MLP neurons of a small language model. Each row is named by its layer, matrix (down: output weights) and neuron, and shows model dimensions 64-255. Each number is 500 + 50 x the weight over its row's rms, rounded and kept within 0 to 999. Numbers have three digits each. A neuron's up and down rows have the sign that makes its largest values positive.
Before each neuron's rows, "fires before" lists the tokens most often just after its 100 highest values on Wikipedia text that the model never trained on.

fires before: "|", " a", "s", ",", " the"
L6.down480:477463437540548571462519494493505541428494524470566607503548527607356515544449559428494533556401426528489410461574492543527489520475564526490521551523521544543589543450408553551446532434425508526481423486520567584514524464435457553488509444511566489470504533437524460512519476554466522479452550505484493439441525453514489524572540486555350477510572481560468564510471501567467556548480460579581452526442482493515504495475442470479507528512488564483485504518525494568490450569369607678527473588490489454537400379503475565572538569480438459557562534510511488551567483466515539473

fires before: "3", "2", "1", "0", "4", " 4"
L10.down392:556541481492477486491483456564430536467504425475562454566470420530464495458540483525521528461507396398452484573531415522470538540415482457603526512447523458498509616530525474534541597417492558498522551519445417560443518528423538611502489603549492536593429428463446391463554490437434611465437450507596440477473472419548518531503443603503549590533455619494453498503391486489457575538511502477531450488441485561534481555510484571542546468534452553573542600450557456523507487481496537442404494488505587515507526508513472534512551474527493400527517429457474502433467470556542463468

fires before: "s", " the", ":", " 19"
L4.down238:554551455543447471480542439492512422553412463500531459480410525569512439483439511475480459573549483529532461540457561608513481456406526555516545500605526470587536405530507475489619584402577524544508473537527415527391488588529494552430431466479572487524523530475539640535467407482470515581457448564486600525548563524517478468530534609521427608593465503524551544479485461465481476477418515540459597520484466496495479484457572526483531503593401452528465497417413481513476481465572528526489458518541561522436459518484560537495463447470427415580527520480431562478517540437444535514

fires before: " |", ")", ",", "."
L2.down97:445533448483457450533452455347483505410586396421417567442561548482535505547449447418553445531469509522510590481518434560425491401500463532528519537494474545418552471455502593514479587563452532432493466579535508492515476529492459469541506499520369554537506631506480508498549498518491510472509463459583521536483496453494545538490555563457482452455383451511503571461523572510543542574458535457600401534591537501521517582550508530498491591450503481507478432507486505478480523465459525505461427465463476508577515545459536521532487561443530550447546524485486482486488505481530513559

fires before: ":", "\n", "y", "s"
L9.down303:602472544502473496514537514448461518500528441609454488546467514476461530452499478428578482512504511428566455463455558465548490518447550501487578532537426558513494468458464559536534485504516606629426448422538474513451504585492553463514384562424418434481547565554454467628494421521496458427505458485497526460533492410510599395535533552573436523557497582487496569491558510564509522475485444555483650438529532467576550495562550501597416492465459549529447506458488507490393396524412560507421511489618423501527450404449491509572528473561441489572479426529493455574481579546498570543

fires before: "ing", "|---", "a", "t", "o", "ard"
L6.down261:504520407437476488380469499548494473546465357506475477539463503510555446494533526472595487471451378498504506448480575402514534555584457448539486509557536527423535514608457497482430462467513407398488481455383468398625491566545478514424509464534480521490516477510522467534513513563496522482506530485490525474523497517524508540524484545435540544558502553465566566413498450482431412613490500519584606533448427491407409652525496460533441484515533540386482464495572458536551497602495548565519486471463519518572526455503482449511423451489436499473597468508486435503545538502454489440

fires before: "ur", "s", "8", "5", " to", "uc"
L2.down545:484529534491506506496290464545533444509527523471563473533510494413431461433446497573478550430490601490570521527482498474551448560487497579425506580397482487458552514464535464503529424455477576518450470494497467566514479468438465526508437484472422461523455526564515449552518435593595394487491437551495507478427453513586404453498468474590594566492521535530500403546430560416564495489590406547559462534517460507523543523521459458519466492458447376550426470509472493598533471448510491508451546445475463567483517403507531516537392483561509452531443487523547500480359512475548502460

fires before: "8", "7", ".", "3", "4"
L4.down625:474541440538585409495506572564636486543513557417491397508447567489483490519461494489515554458462562567621602481449482482602440591474437520498443579524478497409529466537485550580435472487513583517512575505574498433529509555499571430560560546408516494425562456477427512475478530532514397480472499495437437407502485514461511489492511529451534478516460401529507548508460528533466480472567516551525429479482449513496443513448511602522513504407494500656549523558563581521520503545559530468481471420491528454494443488537527521427588403536501501494507540530502487612391502469500492506

fires before: "8", "6", "5", "9", "2", "1"
L5.down585:530581531502446434535426440504454454520486499467550601555498452536427458435535467548551577501464477484515533491378585559513554481572514471498477512385429494508606520439582482448514514456455478517505487416399482549504519510542498452542473426516393485601417489528485412497540388541536554488541429585501577553500500513477439468511508440549552561515459544604560452525509510427563538546481455422538465502581480447509504458462551512469523514430447565513595505422462465449529466488489459475496407506481496453595418448504482547517468590570444509595517532612592598555586489564546499556

fires before: "|", " |", ",", "3", "7", "|---|---"
L9.down331:452641584494470525433532437479482516508438527460507407637498521473510476515557465455475531467537457441542473532526513614441394584516515514603438465518501493521496516487458436491475488526472538466516513447582605554513452550468486528537551534568404575499498552555542570494503509513477569501498631475422428470491483565530484527580463523484447454482561530569567536490486503559553525493501424511523489573347537472453468485494498449459521463559469452459458500474430550425439516559490487509444518537504528466428470423501530560461564481492573553524490491429501565415488488524424534555

fires before: ".", " |", "\n", " and", ";", " ("
L9.down475:526491540548560492560548445497468541514536475582506518520474491476501513512492468502578460523539495505552489438559533584471458487436476558392487464491538517509496470473600550502529516525546533507600457438510445614487472495482389485496540567572535428501448472512470467518506540558451545504632569503509471534524475490459531517521476476500469505520441466455514512473485562547474580456473503425518516450639428494514480541512480480511523420510467528438403513491498482472494575526514501442515502516493467532603466465523442442495423519517479534583448513532512493430547500461492538502

fires before: "am", "ag", "ch", "le", "x"
L2.down421:430442493465488463570500471519452543454447504504453535407567509515399477421521536590522478482454488553497532487509510442478515406520397515540474483425546516487529520514493469530477488561538509487477539502523480472494462518490522599397418477490419456515416536519425486512542488416555515531404406454573532550335476459488529477475507620513566488568555446531498515623470446509446442489563460481549513585539498459515514443553509552506486501515503498493562529458432439662477504521557436487484377458470566549413496547548477568388473491484451496525499577464490521484688431512500497463

fires before: "\n", "-"
L2.down623:594508461532515582601575521534467442535513449448561561511451524506487556424456542527442456446504557423431503468496453579502483446505477517516461494495463573451508469501518502511589529462556502526539642473458500499511422510487575534476509503499451582435406539411524410407472448547490435457525516585466601515505635484417397464449530533451442483428543613493505439510532528477567445429514421554506579562515447508491487492435588541531491521525549482510530464462474502461485560500509503539460467563520435449511455564580508542525514555536509453525548559425591519543607512559550582433

fires before: "6", "3", "1", "4", "5", "2"
L5.down428:392501450551502534499472417471514508528495514541478549451614496572527395531449512444574563517544446575482410567460575467468524456526571479611486576441508436535464452481502507549512450531448558576487502474497502569492477492443415516528447437537482519508525542582595498502547534572540452449427443460489548450460529506494511455448507538402470445611484446494540515557531476424561469559451464483598579542409491509536490525480463456599457440537508490500472457444516491520516434538602451417461425507472539534492526456509504553544443587485528469527512620536478460560533447540512518487

fires before: " is", " was", "s", "'s", " h"
L6.down599:503568459593501483555438522515472441514515518487363473509530557598532528480504421455491434604485362607539486483430550549462517489550567485559448539420440573471504452496377464491501536496439511496446507487450603536510530459488474485480501489489483507439437505495522560540586521507583445521477525419433503493477484474567540496578484475420491527419484509527405415504468550400602440434565447442527464486423497478475537385509613524553567499509512524443496500478522488523465517479527484569491466551493494475479515500421535440554574377503562444582480494470518512487495483543603537532

fires before: ")", ",", "°", ".", "\n", "–"
L9.down699:492432515480458494514430562492577420444541468511581498502456525538510451497461478545389563471365559510543499390521583517441506451461542463540494452485554512538503464460482470470593419438506511495527523479465517529556573447509517484508421559502531486471508519588337468455511453475402632452437476531487416391588482436554517431527524521564508446463434462540467513395500471556468536435480482497493470494480537502545517511519518443531515439498499514520465459468518428495503594478490461460468516495538601486545589495508487506526479434477506593464519471447487549467644564495569387560

fires before: "ates", "ate", "ation", "ric", "r"
L9.down148:495504494435405523395507519536447451528502455561545460482459575473580516538510478513549486434467508470536463526518543524583474418436568513538653496585620554487441505479524434467577576562523447577521477479526562500528512514507494484574434415541498520555593516520503422553461504506445497580479542499522501506524519545529586432586515434439507493566489448550495392519533413613544498516499468533492537569491585450524464504519540550536491475599548523496461545517548459434523415469497479511559501518576486575438465488428484436489577554436526514535398488596469400569490492605431508483

fires before: "e", "ri", "a", "or", "se", " the"
L4.down145:466402402417559458474439506463430488633515434418491487377513474496464496594552490522429511597513530464390408498454489484481546461504452522525523457543455545533465445535416571529561555510492478496519572455495566519490469510477419635533448564508492511435569459506543463485440557448595492455506503531494517495541501513455548472500478479545533480484453422444522546518471489500475475539449413465444447486469453557528474529449439495386483480505555527506521551548523475522533429521528539537480445486604543497520486449515535583557489406490453519514505479575501550560498479544494440480

fires before: "l", "b", "-", "ber", "c", "v"
L4.down68:472452410466406517539522451473544499486470467502544528443532502489492466464424531522546467445428523532577478570486462516543519606526548395542531510552500541541464456571462572578587538549501474584449458414554612519420536516468617500497488602471524526574511573383546462550529459458567516509407478491478556464458533467419391453526597478604551431472547429511479477472429496538457507515497445383470500541563471576521363558526541489564486487539533576434534513558492452548476509487507499480556435494497459417574564535543476499490583505476479502505593447527499464461559495440469470493

fires before: "e", "ing"
L2.down138:423382470574516507497523580440462425434540592530612539419519493492570464620497509549605509542462515545484453509462518516479542522472505406499535666498490547457481480469536523528498443524400485443483509534509571580433511610495520541538539473574511439484500386402497544496479473512583567416477458584448487522567358436513472515449524412541507486490534501542526579494424524526559547587438494432581502544476466445467478437519487569418573460494495548469455532526566462539447499455519489513491487432464491502489425526533436528529493460553526506428542455509400464524454523481525517528

fires before: ")", ",", "),", "–", " |", "\n"
L2.down281:524545511572530460551511487414383476447533558484469556549492505490506474547448493514555479377526379458552513409533387562466439496534456543526474525432518516506542445518475499523510599481501476430500480503461440632451537551502617506438460527419453570458559521469500494490452521457533517538505461633543473513527507465487562508629505455465452458570568379421519528482480469455534455482536506492476454488432534546551495546499487489441549541433545512519531492524528523570604534508465558605540539537530432594499476499516487481557489494515411569554538563439444526555453468474504468568

fires before: "v", "b", "p", "n", "m"
L10.down431:435459542454560529473546454506439564521438519589548500487427540514552460505521493464443538502497468488504532485434507530530398512589386519499540494602538494452490508499540534496540498497497520473537423507546592524566426474429388446601472532512424495500514525585496407553523540456522498466462572577515492566492474433458517552491489517466519524443535496432581480517601508555417554485502466538496447577505535387497452594427479553459498596502535518477464544456490500451465523444509467432440485516625520531541464484495398478401510535454566500463492555606554444442571408446550518508

fires before: " |", "ent", ",", ")", "9", "at"
L4.down227:435511521527650488577530467462557350581570545393534539461541540463569424407454519507512487402514470508483494412468506580462488615546536479471523397531506521450495415474500526494467514551524511504480523419457520608500501512539545554390535495580425499438526473488476545499550512531534469535439495527465449526454509520538454469478488501449481473487449543431529521528545452368504416442436501569557437454517465485483505459591521387491403503522529487497416474470560622485532566479598537617473557541476472491537465523461520413475520459458496495502418445471500562585463513572374534476

fires before: " was", " is", " h", " also"
L2.down447:552490425544517457555493462466535548452478465510461394565512499573579396496530385533469470463484453587440512509491547601513568522534494503480593584550588613416504484432504510442537522531525452484506462452489514479642510373535584530509472477494463450483459513489500517502514519492492442493538517535510491590461529532510480465440478471511472583482537573474497412526457493381441463478486514493446546424525523386539530418495567487557499484558448543475502550484444441546486496487508411442507497507564524527415544503496465406533622521453628472478502468429402515436543439531525483478

fires before: "ver", "as", "e", "v", "le"
L4.down691:339488427494548438498399486496556451507474501573548583421537457590483464472521491586589502531550534466468589483494487450592505460485459565514475487486471559478560483620474460418504528595513506530551505512471423518564522501499536516381489442510461576464531416519477483578496490475591520500448458545604380533491498499475435490429452464533470551533502504494457479503465447526463489574561519494589532551502476499443533421542497623458492423540414508504478465443518482505496606442453473550473482503565488547531498521556570450567496527524499498461554571424360439528521461428579486463

fires before: "t", "le", "al", "ies", "her"
L6.down252:422616486472533452605439497497537553614560472492464548413498545366549508534569456508465495555575505550538516553508448430456557505490417535503531416477548546532460577499453467532444519507444426501468460554596477427456594563518506514543369517478440491499457565450522481507542494524557442570515502537465506536583467472508494474506570363498534494457477589569572548551479463549487524486551438521518505491496529485511505477461496438535473574477483493531591510532551456453499624519457569507536486445516453469540511452530530487477499578381524464572440509493532642461523453542510531489

fires before: "e", "or", "y", "ing", "es"
L2.down109:516505415482479506535400467446474496521525488475573623583571518457521575513476534541500552500501478489512527439475493479566448541501425497487511513587450450464452462523527579467543420527507525464512571441448498525503467533506485502585451553588463451493551457477493487560513561482467511558540473448559550540597590503481494491530508520516379507504525495401468461480598420516440497460505498498547490462468452565554527503381553489375440595481551534539612446553492474433505445443446424610491514521421482468582482505458523519496579386481431467557483448464370519565486544577437550440

fires before: "7", "6", "8", "5", "1", "4"
L10.down109:511522515484455468478566565528532584515580492521495540516455509439435534571461453432456543479517515431504540515495509596428460514475476486477464429481468543487538522496568529493634508564582586495503467534466494513402462426539386498513515524509468447546424528380506522504559523520439499568460553494504478491427528503521562530460470506503536483523509400581394532571451449512464526462528427534495467458326495501513544544492552427494421384482493454458512482512431564495628476425433570534485499504550403464514620536455500500501489650604529551447494575432488503464449477530524461507

fires before: "5", "2", "7", "8", "6", "9"
L10.down221:564462522524524617427614495590438483531519617561427411500478458507470550472437552513522548561498509623482508514486558552633506554519550562491552482520508609502503495460462541528544483431551469513488485497541481540568526524542535441472579547495466595496508552487558457395522520550505440445383501448402430547473477620454588512550522499410581530500550418394511619480469505607429504465470560584514498448432422539509430535496453517605506549429449466527459430485496545567522537565398474544507527529510576425558421516447538536487468534496465496508554518517473502444460461493505422452

fires before: "0", "8", "4", " |", "9", "6"
L6.down577:485530514555540439554450567487579436489554488446573519524559477438461549565509538449522553517445464489541541483590441556441568467485467438487515538620502508565459517598437446522516534421519454480511539512463457474547493519440412528514507508447456593477428514489500559534550504464419515525526457446510441391563554479512527486567531486421463564569448537575489474555440453485553504548486578501510447531402525485449485496486421559528480556469460515588562608376520462366470525474481508517503451455438446477553602453450488651519472399442453462520483627464517519565457485486605568506

fires before: " the", " a", "t"
L4.down651:480524405432506475481558579535495529428473421515621426446545421567591429501474546511497491485435472451436501532436455482542599443485523514538545433610500448464513518485512519485490504472484577508530396521495534471564528472544527469438550509502457558557528469465535523560450504545495447538433428540557537449453443476497460589546440517523395516518550527516581542354484450459473482465553491508523450540563501537548490460495488564514513580443499491522379535467480525563425505589521594525580483465426480405536473413565595607551517433570479544488549526487419493591480509463565546469

fires before: "g", "v", "le", "ag", "it"
L5.down281:495473578403450488501509518515477481520552528452539595505446417395376494511526435487562441485482395484556481540468414463508544428508431540504436375490564501426560587485451448384489479476484423537492436457544472420414484502482580523485505512534520543570518563523510459519520516468574583525498521442496500545406496547459535576470511490477495494582510337501407476537427439503581464543515522577552504479455542547536498518498480476429566487526514597470511509491519477508505513514517476569520503580569473588483476602453460552376499502468492444357505546537599486389474469524600539610

fires before: " |", ";", "A", "i", ")"
L9.down563:526456544510497487595523528458488507533470414519490506581461503408485478581612429447405486531521493494577534467496421515587484467495577503396637392547486530524456480511540490445526470502453501464547473453498435515462528461417460562492490485538449559629466537601501431487444526531404583482477644487459446475584462556417525487474505494528436477554526481577589520476438448514451423459533525509483499499528551417418557490475488460463495532473468406497446490502430485451437563554418565498453553588556514495503398547463449493519445533516461577527452456419505450527564527442409537585

fires before: "|", "-", "\n", "|---|---"
L2.down580:490531498490464512511580578481460464507435500458499451513537548496475570432547588558559571500501424532423519480586494504515612473472420440482476482489568434422445563430469505344474549568466497469604554411458543494567517643627531547456503546510461364473548545519506563482409488498527508506558481488489490474498572506541404494419518601490523460495436535449490477513565482480535533569538443588488500556447460490505406486515497443494484498526415535538523397438487576507418593498497522548507502539443472465538534514530595505535538464472536566450524459481468530506456578468487500496

fires before: ",", ".", " to", " and"
L9.down407:548419618445447561552448645497551523416458410528444541520481517539570491570481439481455432487425480434499570514499550536469454561498578442504467463426570518425460516404523518391469514475371507466558456508497605460422485441507513515584552460521486480459476482502505540535616507563404521537477469501421487485492429461536512497552457506466461501409518477496479488356518498537519537533475551508551510496520544517450530464476500583526551449588458547502522535566546493476487527432428414500492515555597506446497525473445536530491393513482524529644520452478451463551559537509490395452

fires before: "ed", "ation", " to", "o", " |", "c"
L4.down583:473549463513529453409501475402520487568548494516462523479453466493408427536498585438522541419484459484438457463538561516503469479518458524458506481481501436509484436477465528523501414457513401503494435501516511539539582490501514562504554546526508457458538424572467469445569456442503509562511410488543437496497537482499462455597524580584520525516520443402548523550564452431511533456455458537508494584484420620502537478572478479391505431474411559525438515479385495555453416462517437460609494584496502470483410511467508547567491611607489483525380535373440493519553483533477531506

fires before: "3", "1", "6", "2", "4", "8"
L10.down607:471494457497355488456463469438436511495495501526494631499457452571508433459620479484497497536567435513459527495489479556545566511515495400488458438552439441498465508434485478477499447617593586439527417395431574511485534401448378560541517539549535468537532422502502523543507469415549460470548534409539465518501490430552577503566513453547457550464490426545521511517447555575429491451546441478518535485387483639406464503451575511515482484550483440564452419465532523517526560508440534407459484466491485553538498485474443539543460476426564554442470567557458522433519512526526526482

fires before: ".", ",", "),", ")", " and", " for"
L10.down231:446487450477497478557540499465486396487567608441456485582394514473511485504399449529472429483525503565528489536597526528453431534447521396554462493441497496510459458598546492523492521564458576522409456558470463575466462528500502372434467589426426440418557482404470597471462552445450564397402463489488444492480511520512476465469582544426559485513453442526428419482561496437431506585452499593457549456506394475568547514531409545505444479467574599413458421478514507595450528491495547505530529485421526543494495503500578501480449523461502469553484559517519495510534489577518555473

fires before: "\n", " ", " T", " G", " \"", " A"
L9.down490:547473458420554506513649449575461550520586472519552514394606550568427440509438478538479539418383521472426487540530554477400581492501489617470427508529401513455501495468481544439455421479474468498417441481486482543566479444530495545479429509531506549501416566526605525440479488577488542482448459483408494458526552524510475561439548514491426525448537539433582469533514561477469484437412543408469477597526532547490537526453510495415507518479509416537514474438454522466520577485435517480523540589492582529430459515605573429419539489511515499493550450460649470541555501455464479461

fires before: "ack", "o", "ow", "u", "ight"
L6.down421:539520519486458457420505560478449520424525565500500550550505477444559492430582394491626440493446532530535467569476509518493437534374497483558558468472514517512577552580501587506524526482473524427488506474568418560447445516489566524476466431469519532493539518523483404552424399481562499449499467492498558553563558519479552525473542428470433492484557468455513527428508481484509498511442429364394521449584465379518463468481462379465550386421529531509477551432509399478449455510480541525522611522458485471491514499585431499398474401513447484520521575420497512569499436401488483495

fires before: "\n", " ", " The", ";", " |", " It"
L9.down435:485452484465540376539472459484489569415562443469528562585499548452416410483397484479502507468513563450455436440545473475451530444470578493494524490581531480504457501460538585473564559435446575525477438551471451554511491447528385504569518418613487472510482556432561491486439462492433557580493547436535490514541493451470469567483486536536510424566527478535499468539401487464434504488522474517495424579558529448510507440520525433499514558461504443505587435469432530382512490514499489491417533536445444447521540531505471492465568491611560525465577429439501433593574463507461503457

fires before: "|---|---", "|", "C", "+", "E", "4"
L6.down543:549523401540479523550607476470429541412448503460488469492582518499531522480491567498441416520462448434521452538459498524466541653502519533454403328503442524520387506500546509579444460428505457519477474509500508487444521464466489616540578485530511531451503537522539501553666490464490549568532500549517495476466490497477510442499528577498545464413556553487400550520521524462489505467507402482593550580360472439561517443473469502525527413597501521471509479440514529485482482554478503455417475569487602471448529464415402520447453526462532448551515561384589537543579534404539542454

fires before: "-", "|", "\n"
L5.down537:381506513478567525532517507622514557504499514443513475465524496481543563405545501418485449546505576542585523458502557454422505486470499397467492502466561486481412491504473519538520522529551522550629474511516503424503455647553564529490572525593609439490495445425555547494570497461453560561612433530421510603419519543537466544422542585511450446535553501553492454476467450516435511494486452552579418491429521472496524423575539431462418464515547627452534492451580540487505435527548416564461459460471425435506548445486530442482588565485546488488437437474634474502424505477488524404

fires before: "in", "b", "p", "h", "er", "e"
L6.down346:441474449499628504470543451424559566581412491428430583580409496471532505561462438488494602482503539515451481453444587512474514465569467449561585435577520505515547526429510486443474474482487421444571441588511539535497526506355459579439522499394486537574541521510574367439463547600399486452496447546529534550519457434458432509556438463534482524382586499432579523491482473454483511520523477513409532484530488551516628498444539558550414510524483447535506482489564525379538515554570533457429575477492507492503569490501490513512569456502471523422492477552492471460513522525482480428

fires before: " was", "t", "le", "ic", "ical", " is"
L4.down194:478478513552543544510508521478516524559375482449366475564515601500423477437528340517497603454548508561510534527504470445490516495449378495543577534571450522448513472470399480527549528515465474517434536451468518512507535504577508456547404536506516535402473473552551515504494441514478502531446502531528538627462482461594490407537439338587461574441460501466547485511476572472456456558550480472512542499609515501505466556496539478490422541443515493470530521552506428522498567421444436553492474483556444467427526513431562563571558447401522479565440514543456454486514501521557527617

fires before: "ates", "ud", "re", "ation"
L2.down304:449499619506474549507572560541360494473471455514551502538467483559527445538531502518464417511417503434485436460599533451466470551397511473581561467489479479455502553482470482491507453436489481364539548533488513474543530511475537578386500462450475518502450440613543530540431408519531509509553504531550480481564562575508520529510561486406468506456487529507456462503523410486563459447550503530578615577558573509505498462563564494465461510541477560490471562487481394469590501504460547581519477504485466555572468509471398510502453621458504387516458515419518488477494485531431505533

fires before: "4", "9", ",", "8", "5", "0"
L2.down416:493487551452546501504538456515506548494433508509489471561572463432561463489501515524438490517294480579489625489484436435479544550494543495484460562512415490440469489524472554448517501516528400532482531464497465502495508539518567471478499583510548556625453526492461453418570455490508495465390515394477578432488575553515573358418493525503467555529423393523459470476496466544465541505525567496657459436481490477440551541560442473523498520503492496586532507563397480469530417549504434494522467438458518506516456426526504433516467442495528483552485448516521520501528585541513440536

fires before: "2", "3", "1", "4", "6", "ace"
L9.down521:433485468532576507590477554469502481543514617528491453464499520539495487551435471465535494452472473480485495493495561549464488527550550410522514520495457487517479429417455544538503462444534469508575468599455535583453457495501362571546501603512518519491480498496630492497510510525574484500504543544550507409432522515544518514561393473572437505493516457507409494512580559579415473432534499538608554543552514458433518594391432501438612576426508493578508506523543489492489447527541345484478539498469479497584480463492560512520433539491531566528524526572478518493460425543578472466

fires before: " |", "or", " /", "%", ")"
L2.down165:457440450486467460524483459500537465509511599513437508462486456562522410431448433519449473556438489529471475441489480592527585451420488509471474427501498500497431493476530491575584500458438449506521511465609576602490473520585492425464514545468515551489493622497472536470592479481422577505497422504578447501476568453481498431506468503537590555522383500496595525441599556560463490584551468485539498464507502397534525588551471508498598522444558564541470461504544479488464527590563560422450534626453557533434471486569450543492539479482525543425584522502568378505485461469510502530

fires before: "-", "\n", "|", " "
L2.down589:591420481500630521512647469619465524484536472481542488516521491514560531419481485505530518485513488474479476517556472589520596478529389512580516501421558499415439462433414472501508561507507561542489374444466588449484453495580620450458397530528484476580441542449468495581454511518505464502482455541524517455483576436455432451426578564516446444473528549478466538515526453540482562475450485496568479532388519553526485471550408484538492474505538496486598408411426454483463529511516461650504511461437509492447484468499526489520525463394496468460510505488547380609471456450524516447

fires before: "m", "e", "b", "mer"
L9.down29:584533411394440494423520525516548511535494514484500523525516463470351487531555510545521568580472404511475405511507560558602497466451459555507599458526452449519456535488497581448491455488530425508492432582500526528489503543558458548518467520398514561409547542509553546557548523469502537454439459545526393550522506537420400454549566487606531432388503548536476516459547484459469478513583468549480411424456441517561509450511547462567468527493505423486400493450438407464505469615570592553496602509561474556420401503468550518507490555438479470495551489537511473480587407564552424488

fires before: "8", "0", "5", "2", "7", "1"
L10.down118:590522510470552505447443515495550443472526542516440497509438469488513507507521443452538501600455422577590501496509464433491481531455479514432530528495482617416553474487479585546420548480527433564524476436519412546492510483519533493459534556541508440533513605440477507544525502486515522493540425509353428548504480554478562460466516556559534456489549472545512494497472552468455412571495555545551469494514534499502529508532458507542547441497460479475460548547456528540479448411519507555487595646513556362486472450606563609463494483513602445538469526493548563515458569482559448609

fires before: "|", "4", "|---|---", "or", "6", "2"
L9.down509:450477468447533478505451459458515415547445480535486461573497557403504516519562474518471542495580431442572392457569503569518506497566511516511521492548455626510443364493402453631421593562461527464475507549520458480479530517515572528531547508406506535599497516543550652515502509556573594530533527514483480568448499551525447466565509538528508442571458578444423433563497537560469510534430560462508524502532544412489543502511454519478541487583454479480454534561511459559448472537569452539477551424555456498475562450595557536521523487493555501548500431579488518444527560490506519581

fires before: "c", "le", "ad", "qu", "ce", "ic"
L2.down532:552479491533553495458529382473506455487455525560481480518569594631511503461526444439472440422585537601540547477595495488527507472450479514611510541489482527475539415488493516513495490425472492505522439505462434482439535441541553489482500549539500523497626556526537464451626434479463524481432506520456492521471588551507579472391532554440492523448448582541522567497514515457471522467542490527521595476554477384481497504590540436514506506504497490544531440422456438422550558361602544539437314447454515540568544514438505447527513510564508478515504512526531478429564439543529502580

fires before: "l", "-", "th", "c", "ber", "b"
L10.down699:434495497489415542541498524551486476474378423502438506462586521563533555479506426563459421502571493578428352580500560512495504485520456454482570462536539465564572496514434532600589462506477433496519479505461538492452476486486511505526528649514375464506430448474619510480430510570455484464453534562546494545441554458420436481546637526506478490475488442501532466481496418483457437520492446467464492569529460438448451521415500393594461498504437524566530554510538547461513465499441584440578441496545538500602516542551360546518442521537548472478581542487577507501520519499441475452

fires before: "1", "2", "0", "4", "3"
L10.down1:536575438537510487503471539565557497499477449593442474545455519466462449507525519401509520476617481471554459586438440637501458566444502520483523509496500478500553540527584481455531491485470504376491506467582518522471527406432401529563489458466521446500454421492421507501529427496544473561480500516483608577497570506598495451516498580512459542526519577448520544546489585468529554489520437447551504458399379485511535487500447471550425488467513551520546514499541404494493453483469518466386545504556474460436451505486510549464503550576436494502514579511480473424389473506517486514

fires before: "e", "ed", "ity", "it"
L5.down441:500541434506517515412566508482508531600385499454636458442439485515519479620398479589586460556561526564449496469550497451549423536491548560509499550536482454565504471506507451513475499508429501424510483429579479529503542452500545468541517439428489493498512513430537511451527550429605533506550512552441538457528544553516499502477497486449519567558537518425533520544479495630520511477369562477542443489494493569499414488422531447414586537462571507526473540540482540573570489464558535399525478458436520499459468557513595509466418540547553548535520471447510527464447562544450527451

fires before: "ric", "man", "iv", "p", "ent", "ri"
L4.down396:495453473495467357569480571509468466523569525516495487500523437508541453500432472587490461387478531542445623454508543490568472535528473408554530499480455466502511433440374508423533591475498452512397569432523519528513613450533518558426484506524506501483498467544509451456440473461512479391432499496530447507535482427442476529424539513551434546541528476555492465508551515582386619440544505467523482505489548432428451483511480523532534492456543433498517485547650552472588563549558446512499470453491538381481551426479511399489564433470464529472495605525558473486500426478547525581

fires before: "o", "an", ".", "e", "am", "u"
L10.down382:533482393537567441417514515429551510479543479466556444554531552511503394447559541449469439571522460542475498482506476487462519412562517380556605512482419514494545471500558459472463456504488443455508508493572490499577443506458524462535438467459607469534443444501420432565440451463561615375574457586531599524606549515577521518473494459483492519470484477396542545430469481396516506506461511488470396601419574433424486526501445465500480510423480500485551489520445520492572532593507465562472512492508513580482515501483506472467502496490534461595528538546477544499505596459497527446